{"num_key_value_heads": 2, "vocab_size": 4096, "hidden_act": "gelu", "norm": "layernorm", "bias": "none", "parallel_block": false, "init_std_qkv": 0.0361, "init_std_o": 0.0068, "learning_rate": 0.00715, "beta1": 0.93, "warmup_steps": 200, "final_lr_fraction": 0.03, "doc_mask": false}
MLP neurons of a small language model. Each row is named by its layer, matrix (up: input weights; down: output weights) and neuron, and shows model dimensions 16-143. Each number is 500 + 50 x the weight over its row's rms, rounded and kept within 0 to 999. Numbers have three digits each.
After each neuron's rows, "fires after" lists the tokens most often just before its 100 highest values on Wikipedia text that the model never trained on. A number after a token or word is its count.

L6.up476:543485440489481480508539525554489440477436543488433501552373452413527529508424449606543559471427521464513578554438518513577473508498502489517537466512409460535537642470527524521556445427544495535559508551472497549560550444502386421540506563521499520589518496593430573523489531407515583463528531463416456485503555471466516534560391458435474583449541433509551496469551576452479546480506
L6.down476:515449604477472561463498501401518524489509524547565531516562470538498568534561566420527463429471544505483564506607540525529461455466433473442454511490517523510544469543501515482539541467475486442447533518482549502496506379418377526526584451561404477538502509489489450571631487482463414598531532516469509512497516518462480502512503536456579458547524554372517466416439420449569479473554
fires after: "8" 20, "7" 15, "4" 11, "5" 11, "6" 9, "3" 9

L9.up630:520390423499452524408501538460537506409526491461451527464496488519500458444483546567406567550414435472560457473457428393565444514518494548559439516494533508441517485487518547476530491581473495510505545487497447482521476500512444561484532535619497560516457541485455521426575423450508474517425536478417584543617489526537537559503533536534589580505511471488599547508524548519480459504459
L9.down630:509479499495466521512394456505566448554453647610419522439447474524508430482534530517451500518491505547541495445524506475512465492484515522460445558453543347516475588557471525485423511442535515490450489509509431556514434552399531488432466474482528494475434522554563479541412512510551435493570490499575462438434429528462483486518488513511510636452580416523525531529537561465504509509499
fires after: "2" 23, " In" 8, "In" 7, " Al" 6, "if" 4, " pred" 4

L8.up242:440483471499484493541497415520502425504532544545515441405500502604492521548438479494481436518503484504497551455471580530516515524463459448490477509500497551454470513502554566429424521575466387612475455512488595561556500498375521453594527542503587457478537629522424532531466410533453532572499391559427543527474495564602497579536428458449434502491376423513425543437472491524538528527509
L8.down242:465474526541514582553501380526547532423515442502482543560498519495440477510580592525535508540518512545542524410524487507535433480512511441477456526461548459490425512471478428493522497495403502473579548479457560603439455413529532540508455505608408560584492492569581423455509491423544531508404521559458400476527500528568496567487488504521461568450491483488531510572523470539454488492548
fires after: " " 25, "1" 12, " /" 11, " L" 10, " at" 5

L6.up491:449569515556494450450462494621438481429480498481523546524503602456445564517489561571539468525485393542464474452467519561479516516533579520560488479484482528393424542522501513521492505512515471531529422520489593444479499402453529576472550549478533492459564522524545418421485507481476540480564484509578615552561495486431461481552543481454453476554560502446505466571508490456352410488464
L6.down491:444402560438564521433544575500578647561492473429443555466464483463541481423500487495460554516581620559560440460488490518452489448513583426525493517469500435521521528563481557560483523516541556397517377570541468524492536488493529469525532511520522504506505499450489504535539462481612506509561518534542465573414442489549494538497471451388548467587622422515470439488485504501430428534533
fires after: "." 21, " (" 18, " \"" 9, " al" 7, "\\" 6

L10.up746:582433534427470476547441479531495459578512519513448462517530553538495531534483487487482631467493385462544434462565572453594378534473556492553552581494449531501545513540482466500496503563433505489532442523502512587458469461565512640601480548461519459439509494458494551572600482483502488432524452611565428473462564462530471485537471467512444552511483502536492489474534388491548366480470
L10.down746:485537505511461480435522438466542421519508411512514558478502488456424479498507438543536395439486429571466547583373509583478525463610543527453420480534601464562545483489476534539473532477524519464527523553355427442554492544505488553526449539492578551412522460544500448486490550525474479514594479449476597535599483487480494554479559441459497441594446522410476465521523571505543554485478
fires after: " " 29, "1" 17, "\n\n" 7, " J" 6, "N" 4, " N" 4

L6.up456:543526387444519530531488584500501521491418499609496483475480551496517421551611473525464470532468405564573498531516554454532498498483497479495494547558460488527401534492468460538545542522501519478567529581412477488487484509369552436457511468464559540506489552555543452462447512484432562549391495496459527611498485504612529456443624501501487556418553447451452541514537482576461598461522
L6.down456:464455502533488475401434526547485604473479538436520524442518472433489543515520484512506448542466446480449551445386494604498519510529445544488435483421580564453567491370473532480490531476472514456481475519574585435478509525475543441491477595437420481483517538461513565466631358532502569499447541576482438430508502472472543574453451404579482515567454583556474539513554411471515489527542
fires after: "0" 36, " located" 9, "5" 9, "1" 6, " °" 4, "8" 4

L6.up424:491452473580474521530525524450513471484532516600469543448425545530648446528557445546426420442539395526507484482479443461494492598466447476442559366538506550482477469605541477525456534470497535494515501524485507507511430548484502453497386583489561496488579498507539474445535591597460428456489414443506545537514450466510505537489549480553477511465511465568481482504546517428501533539539
L6.down424:478508565453494555587489357588585525516505402462518496521494475453415519432509491473541584575471442551595518618489513394505569415528601551461437483405616554407502472452518530468434445519475478460498486564545439539465513524463513539491458513518522473530491349412463493510513509538485507554459391460541447411449420494456564575540510554474525501516563527496485510438457450468472498512542
fires after: "1" 18, "0" 12, " becom" 9, "oll" 6, " R" 5

L8.up40:471455412458523480541437498461436520535413507461510530537473548465475506529535425628434518547445450447545463585526497457476441460508530523467579461549517498491479531573510444522492454500556467547489546536481548449459446552513520485417516491441473561466512628464513534570470572452503425520479487545574556494580553499519417525462454538623471568436575565469464494528478558517570617452441
L8.down40:510500553495472508488497516510484454528598400527478512490538345485595555515545518425568473467599583539537452477524490445550466481532498425478497532492495519477564553366592549422509516567426516529528437616434533472500501480458506527543389506554427464533492472436511408454595510482558510561464582471389412500436438556427495539462548531422526404481542442485561494433534516519506411502490
fires after: " of" 25, " in" 13, "7" 10, "2" 7, "8" 6, "0" 5

L6.up482:492599528472493467579457487499547572456468539477478541513498575529532408455538524502451438489596404542424500481473431559507564534503440515583490497521504641467454514506441499511348545589544436544565449558586454479566579535470668462560546493463508456482610528482453415448454518499470537465522514477638527509500457486451468511537428524461441434547461499475368489438422495495475546527454
L6.down482:473409573465600476403502474452566514523478442523517395568573530498458545518557521578521520414580485532454471424527555552495490532476492529516497531565531441506433494416498597559499461516400432548441509413577530467505504451483436477544479467534431370543512487507540603621531503421479601486515501619525559604398498447435517388501498408479469477475556467492534468497504546477520535511488
fires after: "-" 23, " un" 14, " " 12, " (" 10, " Un" 5, "\\" 5

L6.up825:538606466615592439517479550520510473474481509598567568500503585496497503481439522590432533490456499502486612467547457513459545451529462503547508374454497577403502474432447487516474490492532545519474544542511460466488432425562487525508526530502510565429482549517437482441576476458512476519496457437530489455466458488443474464521593523531550536523460471504461545547533581449501514538494
L6.down825:595503465511452543489464516585461591543420502526536429555564496465468504559494506496491564403473486557464681534541503498520410456455489481468538528414465547495510497480549434493446521420581467450432444574499568605536503516469490462553432419546480469557477453538502526421541475500446394466525454550458432545515484512499449508505490525470489276425532547495443404464429527531475525458512
fires after: " (" 27, " \"" 11, " Ch" 10, " n" 5

L6.up559:546531446547528540454405474434451598447426538513393536511589580484566464453498515462427583499575487489523509485544437486471445471546594525519537482449590502478520496489535528371475517584514427528552537535521491499584473465497559539446469543590554442505573551510454519521496453540497423535531431510510499464512471523509482525487546476478450407481436492532532441476468487511488470594509
L6.down559:443363504472471457495501471463471513451593461464539451541513504499436576466554560503434446524544422414439502512542581586548427508438579510426536584459503498548596436538457531507540528533524524501486518457494591519471542456453440420488463521543461547475471518524537448488631477392601471516550509569479555483509381518458510505492412509508524609553496495364489506473545496434493465559458
fires after: " " 37, "–" 21, " \"" 6, "-" 5

L8.up228:549358362511476569533560564451487456526471490492463462441402514430461584561491484616417458469498603480547553482472499429473535445439504495502497536450466469408595465473444481573542527453476470494537492483531560460476534509537512527444511592573548513474553406505532525569503594554467545416487498536515462527550465409546425505470459415509469545403407515515535473506546561423499548505374
L8.down228:508499580512547510526498500530450481570492391495574515592469504485443507402530562568443542486486590616485434553535535591547489436575421527438496571485502492532519541619531512485496421497501591506544561450500474542455538534499394580457446526494450531492498411506488478489520465449467495570477583477532537502438492448531489534512507553406567420507508478550519535537563578467432583463505
fires after: "0" 34, "," 11, " in" 10, "9" 8, "1" 6, "2" 6

L2.up900:480577492465528509504428541569438538515416484511504521507504503496533535517526516544437458403532593507535420510448450507491545439445459555515463484423432359495516453487600503524544504503505520478555604538510535488503479602434523498389501525528419495551482476463492464546503517449343567509588442538558505477548511551538506522448531425522581571495515477519554542536476402478507492456514
L2.down900:487558532502555441516443463488461486553424466441516526562552510493524535477525494553470466400422558530502422517464500547558432502457476449474429419484529517530561549434585510518561448473525485521564492558437514533482487572445485532422541533558385483580439510444527572434428528467423606542592482557562470443484545486601502417397530474554551584440462466477501519489504466476421546477529
fires after: " (" 27, " was" 11, "." 10, "," 6, "-" 4, "==" 4

L9.up446:472473436543533504529479493513507579542557527533476449573467464530368526483489418564577456481498483467477549590491502419547531561397495489537585583595502486503468611455471427589566454492463478489482506520435414515419490474475354438481475543495506504509470480515450545481470490529411562452515479533416548587470533458489464506473439444448501394505505468493515509596509506507627513529484
L9.down446:548423583481561447496551619564442509494527554437494537543639548518540433457408538512513498535502456544508448444504481378592460439465539604517472555500478542464500477465445488506556450566584487495510447592417509451518483496501469572499506454505488452482521510492437515518511558542528488605412551403504456481428452506485423530536519559513482569513519511535563535559479525527448438591503
fires after: "7" 26, "0" 17, "8" 17, "1" 6, "3" 4, "ly" 4

L10.up97:444467475590472452557539543504461541402477508483434505504517543399474480533487584561495537520523512468521483474575453471478502517507488535502460500455521433390533451477491548515542550560490548452575514544456505493558511525501531409432488493507417549466533449521441564531492467465490469524518481530511483390526464455565614539429366573522503505452446496517515457576525548534429527401368
L10.down97:454442479489526523544413537393377544519509549528606563451521499548528484507511446472543480501429452524524591403457526471473474447464556566538449510479504440585569445497525451564543523550448383562487520436569491577448494492484508492526577607515505481470512504498576377482422449522568419486497563525451494551446552547473458563608476461523495575453538541538475558466490549461465467511419
fires after: " in" 18, "In" 16, "," 13, " In" 12, " the" 7, "." 5

L8.up827:578378497519499470517499547514529508527565578468418513479591561481490429517456462473477554490589488458491484420549430445458391484473553501437522530511486502475517483476439546478447527598526424565453492512517489578513435543542540451573582536460567493447586489514460454513425543477527534465532423511546472487533533520469440521506488536489459505476488494482533459521522499513485409465518
L8.down827:471493593507453415493383493541531553430442443498500544502490456558462507450607517535437495515530473518484512496577419578511500539530528588454487551598518529491487475630522505524593494499484473444455464483445475481468456460532472475531526380466483638496565522538482547529595486502522545542535519548389493528491476477523438541565547527577382496616467485499490553558484442497518537597456
fires after: " " 66, "1" 33

L9.up121:512487469628428477480550515531472549495477424515391400469580500559524522486380497475401510506585458498546578536432566559505599466491538415482477459565488525553536525485486515516397467465528397471505419490475530474515499576480499383537446371505595493509489571521417569500515544558593513468473553477421408486487507601509455521530479528454461460445481569462518494460502457563536537457474
L9.down121:551369525429534588524543451425453512379535505537342521508531612574536560426495575567505606413488532488481595504500547475480444512482458605463541555508510578585559416522454487508504560512521494521423533480491556478476544504521505518558549462403462482538514482498462575468448503495521577463445447538490446526412527467514577375470510533462440445537502534414490496547549484554516454506404
fires after: "0" 22, "1" 17, "|" 9, "–" 8, " " 7

L8.up433:547544409419517535448518536491512478460390505612565516490478505554567422470508545517420525516612399478555496489440401474433536496421571468555429535485561572453415596505410578457534548483492400533468456492566538461472519512453571541515463482397553396549598504532573436453491550458532624481401454521557570523420538467519502472499547486533450536526509449499486481471442480422459532485484
L8.down433:516464539549500516436468441537531367443443459511471553466596533486448561533461455508481518492510476526417563512469572497466476485524540446475425442566524460508548580496477461515531413567494460527477492494602571407531527535428477495561453535484472489554529570556606516550412547489471537499436618603475419502429449451431520414491457536486519517515541545446498531471428433546475565483531
fires after: " " 28, "-" 23, " (" 15, " re" 7, " ex" 5, " \"" 4

L4.up937:476420409534465517604460588582491555525496479457438505506514507442452581550496436471495505422488585489551501408440426438496513589472451437550513507524518505529504566565580473566550530532427549509425503502429466527476541487501539498445440614426480618504476602589516551440590492449504532503438553520507550526539481532543482536461558426485490412391563524541442536565479546502570532454535
L4.down937:453440532453605492591500557552497466508502492534482467526485458422624517526505619455586488483519527454546460523486443582419522508454495500448510455510457497501506585494498542472474443483469536414472500617529477487456546468413411465442535571534483599530466468458466583476607585455468528548484560526352504518479538522566435539542520507535474500497510426518588577446562451478490554508477
fires after: "1" 15, "2" 13, "4" 12, "0" 10, "3" 10

L10.up138:459499427398517534535376523403466458458578533657528388520471540598523532521497452526506503440515467507547532529542541464497418547567549482494510533490441485481467540402508558577548499450508534459482487547577495492445500427476507552648504510515492497533527514518466471464388544566513416516458459463410556433444519577570486513454412499460572535403468568393490535551517547524470510572493
L10.down138:543478565544520540491591428503520551523479496385494541497446443498584563472468395575459557488447542476426453527446541561569465506466486502446396560515517513438584533625511548493402432482436554533468484421465509453537480444578481435471507591480510459451608479452463550492478485392468575475542542523572513546403503455528553538561557496526466555585557436485450549550537425446472535456547
fires after: "1" 26, "9" 25, "l" 8, "0" 6, "s" 5

L8.up919:544490487542410466472533488435481531496494532475446436531509530529552559504527494557553504476506522528560477480513482456564424510394535517483424473560549479510555410522533467486508613511442518505532460499560530562536501453520454524500554489509451501541519439575559580575565432521486474570446432512585523493568452448453537538387575492496487508464515440490438472444540525463477452545432
L8.down919:402528530430467491469556581422505532441452622491464544464506457498540423466537523491539556526472468551477494433503523510518521569557534498376473545475509587537556510478520522533534403484423432547555531529451478612428495416423508465518520456577407483434498516465466415529406576478520568439542482406481544476478543561564495471550435586604505503531509547553485509615506474541427445502541
fires after: " In" 32, " in" 17, " a" 7, "." 7, " his" 4